Part of a small language model's weights: RMSNorm before each block, a variant of Muon for these matrices.
MLP neurons of a small language model. Each row is named by its layer, matrix (gate and up: input weights) and neuron, and shows model dimensions 144-239. Each number is 500 + 25 x the weight over its row's rms, rounded and kept within 0 to 999. Numbers have three digits each. A neuron's up and down rows have the sign that makes its largest values positive.
A block is one neuron, or neurons of one layer that tend to fire together. After each block is what it responds to, as a language model described it from the Wikipedia text at the highest values.

L16.gate71:492531501452517478471509496531470465539532520501512507498464526507537503558497509493504471522501499520498532521466488517489510467486477512495519518506501467448558551505459496484504495493545518495493479503549541509479513511502547505527504474500524486481523516508517496530531488509525516521
L16.up71:480495476483489506544480543472488464513537520487516500491507480465536478549495472523521529497480460524469431569480513520500516473533497499512530487549494479515510538534516451510486493505487479509499490478485496494513475505535477475520499503520497525539508481531484448505535501486504456509
L16.gate467:491448541504515436546483502515485466492501537465440538474472501474494521532494500498492547492528475477506486532505520492492519451502504488504505480494469521499477533501504521518553504491488535507465500530530524460516542486550506496505509472498479548481433507473515496505556496480471534470
L16.up467:457494510493498520510496516532483498487527515488475496546487504550485535532504463493527519497501502466480490513492496517428526551524486512490527508480512490557503486505433502536456494488536529567461532494513520516510550523469530506525503464532515469469465504500503481484477516479549513487
L16.gate520:476530483511516515545502487454511509493478548526515494515474489464506502493510458480523512514472454495509536498505478505503478508541512511532467520542537516512452489518466493505446516475574520505516501511508502481493515485483515491485502505451500480513505523539457467525508480509520513477
L16.up520:508532497509508524504509502495481464503517517496493497464461483549511497492510467549454486501483477511479532485498517501485533470496471490507483482490541472485512480491503498515525468499497493478500520472511496449518480506520474494475488478516506514537519469514510484461480500504539475495
L16.gate680:496545486501505469500458460537503505486493549467482472514474514471494536476497480508474495488455495513474489457515534512479472490533516518542482501499497498452514504489479486453491475488469498543512504527532496475513466522543496504489525496455484467500560522462507491484482489542531529513
L16.up680:506522516506506486506514468518497482495517522478538484527503473480538461519483496521505522449514521465471476500525468533454476513560472507533486530516473486517488499495458509500538509520525440489489526499503538459536507500497513519513473497467503531498501485474512500559461481491507492491
Description: Mid-word pieces, mainly "g"

L14.gate79:535521561491513480483496450484521507545500536462511488518477468484541498493461523507498488498450454478474507505478519496512493430499475511508517495499517529538478524532468491515488477553454496512514461490511475518509513537526507510511479500474511533534549524456497490479490509471465479509
L14.up79:490503548512466497536548491540532470495486516480495480497493479449509492501453497507458457541464498487500493506469516529493528496515501544472541532481506494499497486489490495519476474513482521505543487555506518545502526478486514510438511513463466540508514474461519486443514485503461483512
L14.gate135:492482495523462514529528478506526464469501514483547469535504472483472473465471505484509527464460502505457515511523497528485515527506515517465496547495500509497511507477478482542506510535527524449559492490498567452483536541523509520509479471450475501504536498523486491465502486500498513499
L14.up135:527489511438456487545507445513487543500543539498502482533526532498519499503529508505487535492440479503523530492474465480482479429517479463512529484452515515484499499507493494497491507545493481528538506478513503477492520532495465504485521460531490529495519475515509480562471508507474505459
L14.gate139:500520505498531535486503497527473488522522491479491512498486526516479488532534496527522497502477518467490463500482501495504484491499508479475517482516496512454504518526491487512523478497503508492478531529536500484504480551558534544500506502480440443524456563493506506521534501531439479467
L14.up139:522501482499477480530506499527510471498458515490549447503493504495494529497481495502497520482493473484531471505509499497508538486487457490525442535453543511515523555484550484466503451485486498510512497485504492484498523514526480459480515518445491535498519511550514551522549493538479524447
L14.gate390:492497558441469473488526471471429479446466513495475484464486480460472497537521487509510506465496498503514486500508488515528501512511482507475522533509469466511517464490499523481515514494538483519495477481499534471511520510509479491460506514492509526470451457519509475553479502521452531492
L14.up390:469527448497478488527555510484472466465460486489525461489500480482512498511500536503496481544466491505513494493470496489514513482493514519466475458465522533528477514540491471505476476516493537517524496524493465544557517483532456509468453492483523481511528478523479466503503485480465507484
Description: Mid-word fragments

L3.gate262:476520484482436530496504474507518501496454489472509504527509503498524478497504493506526569497467482485484495516556505517496494535505540530508546462462523523490537491504505473515516460496450543518518502536497521490498470519540536504471499467496525526513453459494451518519530516467497509526
L3.up262:472521495489506480500526508457510466493512511464516529494499509513509517504551530485496545479494495480508476493556502511515498508507556530515526522538551524513514511512502431529474474462497524527550472534491523515522502557493527512535495470470475499505531511550463548509477490486464458481
Description: Mid-word vowels and "as"

L16.gate77:454515506533498477529547552479501515515506510464538495522538469532491546488514453550484487469535540514462500518514529501521513533493495493502566457530484508467485501538496507513496492532460554498518512489529516493504502534490483532509450440485512513478515482500471469489457506519505539507
L16.up77:491485494468517453523499547483538520513520484541482512504539504494502553502529510501451503486516522507520495537478538516461491527525499491529523483495504504499497497514495502473499515511447532504451487533501493512534534510480525494480544475481476517528463443479528498513513484511457464482
L16.gate284:493520473487498507487493551482501500514477485524464487538517515496495561527472522528494539497480518488522530539474510486558499486508484514470504490475484509498490477498474511493563467469499494500481534494491499490513528502504481514545524449431491500509484516512513486473492481486547415537
L16.up284:513506538511534451499471523516519523513493538507521458505510507546450479499537511529490471487453512478488498515489478492456475539520499513520485496494505491467508483462505479530569526525465484472502509460495528477443525479526430510519545487506515526504547526528500483557483526496487532513
L16.gate317:491491507506537503540486520511511505552518577502476492461530493497488482462434485512460514485522511530490478445482517517484567477536501509503466516455518501484547490500493452488543525534494472455507482521489555484515509498505489520497524466472513525476470506504487491515520504515522498524
L16.up317:525522530551462493506487498493486535499496468465467442511466479492494517489484552516504483474524533511483474534502527493461497545523480459521501493528509491567523476494503466470479507483473487527503493537485508459531506541490474475500505503518503522476499457526498525483504491501522483518
L16.gate681:473507458491470475496476510433565501516471454474532485494525539478501482501498518450493468482506525539506519484473479505514494509506490457557496524503503530503494507483516491523477527472492522489490511440539532500524505518487473516511533519474456494523496504517504495502554538515461480549
L16.up681:479470528528539473512529539529485503514545489508513521488486542523524460512435453466524506546528544517477470456507483518499514515500443476480484508470522449514506502493468534511519533517528498480459501476493508488496490528521485442477465494476497532505484509481497517470462491485492531529
Description: Taxon endings and prepositions

L3.gate150:482500494510514482484474451534504497471501513491479555490534511503496445495507469516495488488544548475506514484463490485484474504506484488456511473506491511490472505510491508494512537480549486510504497507458470495505496508490458460482511507459511550476510456486511483504550452468522489479
L3.up150:483529476436505493498538507525456498470486491460492473486518482507483492494500522485477500546482500480480514511526516525520469492535489535491514521524481508494480536451491449481534463499482534500541488512472561493499468473470538496489534510551510521508510513513537487495510483491465493475
Description: Mid-word letter g

L14.gate136:504516498489517510530500518483491528452506518514498495509514509448512504536492492498475527479508499500504507501463479492493526522489510464502507501474494424541518477473520494526536474478502519518478476469548502507468497518524488484512515480539551540528522482557486535499500473472444495532
L14.up136:480501527471536494554498511508449468489515499511451513499516500528505468536535507499467479479471472493523532475517490492515553482497504514513518517503525468468537508532458439512500444536497478459513515467485477468531536471462521524505568472460530535477522480474524476476471465486491496524
L14.gate393:466478516554500499510519500512450490489535482496457499490477486521485523517576501528499479494487450467537471524499499530535543515537506522518493520508507502497486453490540483493513494499519507516498528471553510525490546494537453441508504498510525522501499499514517492486497524453485533507
L14.up393:551480532489484465536460537517546492514460503529532477511508506511480458510478540494462449496484572539530477538491500525551511533489461516514469499461506465494509509466489480516524523529499470531539497481505482494532492479485507530511487490530509523497510497506515454476530519469520497488
L14.gate523:464523502466486468553510508463516491526531487534486458488490452444525454432498513491493495523546498484500501527471550540460505529498488502462491484491522518498461497506475490512508462464506502526485518538492522541495504503482478515467534477525464509488488551511487542487454518481499495538
L14.up523:509528505484475517496486488539460498528520532450468466492449527509531544460490511513461479462499525519494479491502493504503514501494456509521529500501509524502549475511509524537513550469474499557471472525490470489445497497454521549452503491509499480477569532486511488477517520472518517504
L14.gate629:527473536488510499488486492482501520474481469506537526514489484515485533524500476458476498507534534448513502492488489519530546459551511487501508563475507489499513480521512481496518470499487514539476485486518516510476550468510528493484510473475427520498522532468487512495497527541543512495
L14.up629:549479501511497511522518528494515514521539471479523527516558495473472550462514519504509470497518507506471472547456517493491521443508504496492496528514484524497520501505498519495519502495496450518480439511490469529516523503492529524523523494532501513492506535533517510522468532499482457492
Description: Copula after subject noun

L16.gate141:429552496569465469514509483563513485482505508520479485487552518488533471469488548513507486488515503509520533492493520518521474528484497451475531526479503535463534462528543528502508469473494513563474477450520565507462506526457487491479518493489470484458499551480524462504456492463494513537
L16.up141:543529524490448534557557503527505501506492487480518523525529514488484533535484522513468465489501467517501530568516456524498499485504489497482491511463453498465512464493483564510519474462523524549511506481503526556500509524462530474495499529476454473485449549519504508496487542505498487507
L16.gate157:528501519540473512523548468506469494505528491491506447467542522536530528501543534512506504493540518489453511462534557502548501511494534490523498485481469512512491445466517529483497515504507515474489495497535462505497464517517496483498516494492497508468523515475456484506514512522507510499
L16.up157:508488514492503481493521504468508457512471530461503480500497519474451482495474503518515511498506490490496487474539522512496517541478473463500472467492532523520486523481484497497477480534492505493489455507515478504538452526539496518471499503528488495499490490439530507474521507523494478510
L16.gate224:508477508515440489531545493463473509563543509491488532492523497507494539476504503475466471485469509489514501506480475497517519481499498453562469492516484536468514508521511516459520514454506497527510467479509477544485532501478488480530488529521467505497445469483487496518446529489482471504
L16.up224:498484509520487526487531515528538476477471489507470525477504497496533534504501539515527532481457497488481492490508497513494486505506547484451481468451519514476475477529546481490486529504538488487486504480477488520470504500537533499532493506513503560499494462482482522477488512498525497485
L16.gate429:442525492503505523537513509511493461491481519497492483523542546490523438464484531522494483496521465488457541487493497507504516504489509488509476510473430471521478478520486450483525486505492509491487498446500536511514507532533484528548495481472497541451522499515527492550533490542520479507
L16.up429:487522489491511508534527459506500519512544500520502517499536463521516461531542531527499502467535495528499475493517496531480442500524517509555491460474511522487505508472478488485502489489503500536466469533505509491481545541489503547506531492496509515503492535477534496564519495480481529489
Description: "As" and short connectives

L14.gate69:523470522526505521497514491538481537475534545505479523505500487498533514506494514484503547518504465460512480546461509510477497477482501524539489482466488470506513501471552498486523548536532541472473515432531469476502472522471498509505505456489519519550537491482506535521559482519501490505
L14.up69:482506488471491478473488513571495540539510506486506544490510459513516536457541490557507471546490487496499519500483506572476492526496488508537487497474512525524520530498466487471502522475476512520494504497511524451524520465525501524515517458478540528466493542496455516508547513514503540505
L14.gate404:552522512500476530498521484496521556453518490478461533490493487486510519484482576516509514445465535538475446483478542516537503525492503521520489553513531492473528511505490499486504487502519514532489463506528462549490467478482473513498502511474489534520546496518486516520524467488452501519
L14.up404:509523486500478525496553523459491448549526466466484502475495508506493539521496464509487507499469470517489498490455495496514488487507477507512541503524455495507556516516482468530470440506490441508478468540486525521542519522508521502486520506482476489424523512503499480521534540462427509514
L14.gate599:494482504499442521494478510541492502507555471481505481522521508544477481500542516508481468490492472541465498495483511503558489518467501512527464447488472492510506465458526502544527527512515490497441488470498513489507477482545485515538491537501497519504462541527535501505532510514494451523
L14.up599:521494468541422491505511484501498505491495452502504448517474479514513474485472477518539502514490524534480508486486526508527492504482501514527509487493459469498463520447516436511462512473496479500470483513520496550453486459494499466537532504551487501506489520495499468487517523520503485518
L14.gate689:520468533507484503546510491475503483509486424434492485516498557510538481523564486471496496444499505493496497513502468462503546506503498526490513523506545496515469525491521509495496507479483453482507496479469442478517479502512495482546480516494489567468501493509520501489447500497480497504
L14.up689:459477470498493522475500481460492528513555514464522496510474498523478522513505496498506524531497465477518535504515478437484469487556524516527501467488515532538455522527536495490502527514509493504495503454519519506478508542517457537514480497486488521484521514499528461509493519460545521525
Description: Incomplete word-start fragments

L3.gate238:512503522528505469493511515522483529473509456511449479508484497526434521486498517460500509475477464480541495481457515481517499527481493457482494500493488544470476509508436512492535501465538500518518526486541534484497525525507524486508520501519509557470454486507530492467543527460521476551
L3.up238:514519495458501496468494490550504528525514488515485475490490493546446508466523499502483486527477504461534542527479450484487546467505497468489494528517474510512503505540493494474499533494497509513462526550491545492500518541498515489542492511507530542521509507447506485472542519494450471505
Description: Mid-word "or" fragments